From a checkpoint of a small transformer trained on Wikipedia: 6.03M parameters.
MLP neurons of a small language model. Each row is named by its layer, matrix (gate and up: input weights; down: output weights) and neuron, and shows model dimensions 48-143. Each number is 500 + 25 x the weight over its row's rms, rounded and kept within 0 to 999. Numbers have three digits each. A neuron's up and down rows have the sign that makes its largest values positive.
A block is one neuron, or neurons of one layer that tend to fire together. After each block is what it responds to, as a language model described it from the Wikipedia text at the highest values.

L3.gate273:534481497493475522506527517511513495458527518493517513483442496490470544539520519507496496527517491489505501495487487517505513480475513468531499500472496520455502426492447502464456468483550437494568452447533445490516512497529492511501505509516499487482552490508558539532494491499472492495
L3.up273:453495520500462538489502464490507485511439454544479501520505503508500462518497492503500520539499490555537462483518543503514507507462546541494543505475528493523503574499516546536503496519481517501461493503506480487484529510474493502505490530495473493467447477496542486481507494543473493503
L3.down273:533521524465488469501526495535562491519503516481516484429517517506491536481544457529509466501555492476478451482514467547483510466487521449499501512490528530476502474464501510496515446490489519483478488509516476515503468414557507528504490474497518498503518524486510481483525495534463499480
L3.gate369:517501496503483503497502507492458504503485517537468503507494506497494532472523467510514465476492502469547479504497475499495504533474483524497524498492515504479541529489507499569542503502482528492490503489487451531464506502486511505485501568560513493488470508499501484521506495499559490496
L3.up369:493510523498501536502493529500476502551458451526495505509486498520486533572516523504501493475497504474452525497503485497505501491458518534519432496494527500527523447492504509477525502491515454501450511550504513503496535530493497505506480456582480504489523502503519464459498486520490523498
L3.down369:516554512476526485475519455477502542484488496502515535469498539478523508459528532463497505526482501496509494477529486505472493521520524479464503491554540519501415550493542512482498531501457511502507491538511493492514515512486464504506475527428501533514526490499483514464474504495498526469
L3.gate381:587491477493402525498500531510492496514501483516503497471536494505490489498514491499497538456507511525478474505504519497501512462467447496481454506516529496532535552457501536535491514477498456485541485528494559495505497512508477501558502495516505509501553507499558530497493490566473468502
L3.up381:501480428495489448492513536487478495405472500508537503504541498477499478494536440503492482478518519456503517505495531492491499491477464531502553502504512506574489501494487530519515491504510509509515484473530530491478491495490512503515506490535508495513525494499522480443497536539500473502
L3.down381:529514497470499498487474489545492510480493527466518491522491521467498527530536467462477464466556540499476521476465463491539560470488541514469507483508515490500459477538486527480517471504500491562520499459503475527490510529506510531482508470557483511542504490508517489493555511502487475488
L3.gate464:473443557501508495514484514531539513516479511499478535505488514480491478487501507499490510523514486464524521477496461509461478478507492495529468492460523495521508457546483460492529519499495486484451530522523498500486465456506464513497518509523511491458504497519433489511493450483501547520
L3.up464:488493561423522474489491510536561521548503509469466533535506503464450474483523511483461523503525491517508511517503455488523455529486499504537477485494507485508520457546504503463527523446478484482479517507494506522468505488510464510489494507512517462478498506514494468516481471478514485509
L3.down464:550490525546478528543463482510482455491480524521491462600487504491506525515486510507504503483509530477488459443487503508501475516529526476504514536522500534463469514505492479504495475530560525489504471467513483531484487492492512503527523473556472489494490503477460501473509497490501510545
Responds to: Word-final subword pieces

L3.gate31:494499501480510538504501454489448496488504500536513498528507501523516469500537487499499519495504486520462507502509499494492506505502446460522481498519488496506504527455504504528425505512504493491420503486501441475471437499511515500493462469526501496562450501501485550520496521483433486502
L3.up31:461508533490455486501507486507505493525469470553526508483495504473510493450498487498493430513489517523524485501504479504503495469455519497520492505492537505545508448549496474537585496507486504508548511480478496488531478489484505496439518509536502501455491510508535495457497513525477516503
L3.down31:517471494477486484524502507460524489510520459501491489372465447461481507480477503472490531519497481528475512498524539540450488478508493509518483500501500482529548472521528486523527526514499502498497483516477497504505488461520512511519539491519506466489473546493458483482512480520482510498
L3.gate387:438491495512465451498498480498534505515493530476481491512547508506504471440455558504507530437508497520470451500508496484497502463521542507500582494500446493569508479479495507409521497505513525491485506544491477458494472500498506497493459465468515498461453496494468532487502496528475502501
L3.up387:532499533493470465499494491495513501469415552516468498495514498465510507487457481504502505471498490463483482504503516489506504501520518531492489496522453503492475472480502536471465497511489559499501490524498548471522403484502493500510504481528523500527488513497461527506501472442461516497
L3.down387:513493462467483471534495509523536496535519465537515461573482449519453525502509489485466512453503464490467495531483476470504486466483460521463525494504534479467493519471497499492488429492521521480530502494464533508486499457553493515516500498526496477503523505529544471510484511494547524443
L3.gate446:541485545486532498502502485491495501465502472438483499505511505500449531499527538494507471433512495494477455500524524491499511502451470453501475515525534500509463532463499495472479510511473443480493493499492495449532508512510499511545570504446513504526561491496524509562491503490444531501
L3.up446:525522527497504489506497492488505498475552483541512491521505510520538494487502463507512508435504507521442470498491510503495484507534479477509555485462461500500506492546510459525506505484529466490476510495490517557494487480460515511472515474515447486535532497511491507564500457586490527507
L3.down446:517519501534505560514481495484546480499512533464509497452556489502457471492454514555505436481523527531519526532502496506462487469522517471484485493476515518489552520494516488492504547486527527451492525479547515517490472539473493479489515535496487466498484530511506517505519488508509522550
L3.gate616:591495487496544526507510484505486500475525484565482504539519504487508551488535534502503450484497497531493514505494492513507499449470461471517512506495482500531518500521496527523491503497464479505497499500496557492457536499496506504542480501529494492480516497502524500516502474528501494497
L3.up616:501499538502564435500501523501512498530561481527494498521435493497469471491515503507506477506503536482513479499486502494485496475535551530500458505489500502494487553479490522527484507511501448510475482491522515483544483505480482499486482538557517500463430503502511531486491535537436494504
L3.down616:497496477493513512499541466536503509505560475482498533447444497475506522506536517494539504488492512477478491501497476518508488489482475507556526507539491498435500486522505459474462522457460550483503523530475492487459505540489497487515483514426509522479519520534476503477536490491550485502
Responds to: Year-range dashes, word pieces

L9.gate11:467504460500474498488481486522484457496509494493478522465498473486543518499496467498511493486528515540461463513481524472492467517509444528513496501486513494542492493499494491488428454496460524483512521491471516489541467518504479522512477537554494546458523524485518497505496528469471462477
L9.up11:479485494511472512500496438493496484505524487534510475488519492485526514523536468495491507454518515501467462522536462528468498486562403501509505489513489506479483523523518526504486469460527502474533482492472459507509522475490521545492492525482504519514530511486544492494522521487525516503
L9.down11:471522548505479475489516526470499509463497505504467485535528526539488492547489517503528479507554533458475514499485466506448524463509534521524480518507495514419509480441525437469509504506508510510513524486504492506474507464472471509494471506519465526486507521514463492517491468502546513479
Responds to: Mid-word subword fragments

L6.gate54:517484522534515524440434442502507528531510516491510477501503495514529528482471474502510491480488460484498487532467518491524522509486548497505521475511467476481490506458508491526484486541535506469498483488521521529501512500540482499534491470464495515522460512504491503549511463515496460508
L6.up54:531498476500551475499492499499477485481492494480538530484476502541516481453529523505512547552482558467497506533511526479484459546541544516471509491476502472506497487509529469494522469492477475464519512512493512477496492464517464511470477506507517496476463529479489493517538544514458529493
L6.down54:511520501546476453476466463499481517513468530544492472434478511513529485500536474500507541527511504470476494491504497488522512504550521466519540484504482506527531485492477462495489497486563489470510485514482518536516489530556506507493446477516494476469505474502501561517492503458484475475
L6.gate419:513478458491498484503445487481485560500505481483519508474495537471518507522499462490510514474456488462516472519533519466515508451493495517500523515475489424506514515551484476473512476503494472443518511499530520448506485528529460502459486496459465473497524500485497497521550502508475470468
L6.up419:494529490466519491467522453508519579487499491494485535523494520497517502458504486483477531483491485494475515563482503471473509489488529523514541469468493517498488479489494470516526512502552505508514505509534484483513456477492524486468515490461477508497514527499510471518510511527495501480
L6.down419:499459509491505478467480510549523471508496526519494493546447517494547501468497493527502518523508497484498504512500509479475474514532523475506454525511527509449470507493467481472482464487514497490529489457473495516504473458504483439470534485531493479485494539527514526490523522519547469486
L6.gate455:488508523485548515465480489467495522469469572537497518467502518527503517487472513505518487538522495469492491495519521493501480503507493493490517517457462502492541484511445488511469511450484496499525479457545494503463477520562477508525475529528462458522499486496527451537564475489459485499
L6.up455:509479499526498443512539467503510499496497516493530481503509526466463498508487517479487457499467510489517492501540482501451497462514492541476528511534522514506494491514507519501491521484468453528478539508486469472507487468528478454462558537507528506446494490509512548519473561469512498506
L6.down455:511449532492459495525496519497502499516500488482493525533556455521489500490482489485504552519514429472499501514475494500504527519484498482543495480492455493523513497528541530508447549510522480481486536490488463502479559526504525503483550499497512483495514450476473490502496486535492513483
L6.gate488:451515529502481511470462521495523560495493533470476533499478475467570488543477467467481488465467456475479472506531492433490513502484522480509502500513483493513525519470460486492530453491484474467513489524491498508502477479452514507514501539467469516508507513511499508501547501507517438456
L6.up488:468457556487536475490490487513473525456517527461490494525498454496509524535464501503512514512488493456487538521500510452548523510485546517565558492511506528534513437519493486522523469513499508502514461504506517529439488484486495566538490529470488508520504507501480498474500477500520497512
L6.down488:476463507480499487521553521514460447549510501499509513505486484499516574494478504511499506539484508533501508491446488534480488517517504493502502499494485549514488458507475473516524517543474532489523490458515491465482493493512479505514469480536505496508524469542443480478475503472527481489
Responds to: Word-completing final subword

L9.gate176:477510497463549545495500471475472540482515511464508500493516456492516520521524539492466495496561474478511504501549472458454498505510490541511474492465433435473532475466484535484513511508485511524492515487499501431499508480517497475521496487495499545514493451503530482532510477487484482496
L9.up176:482490485514519533530526515504473490493497542485497497518441475509542529477487501499505444486469526458507507493501455484446489455503476526503498526505489501511519498502505492493490493533460518496551523478488511491458503474469441519506504535478473526519491497490540457526502498497454473501
L9.down176:443544511525454519499518477488512505460468512501454499524521526485504479489487528474477535505507487534468535530520475496473487494493508497517533502528530555477500482527555444509488492491502479504488505517510522552500446493509560519511466500501510501474529517508465487473507500479475512519
Responds to: Subject pronoun "it"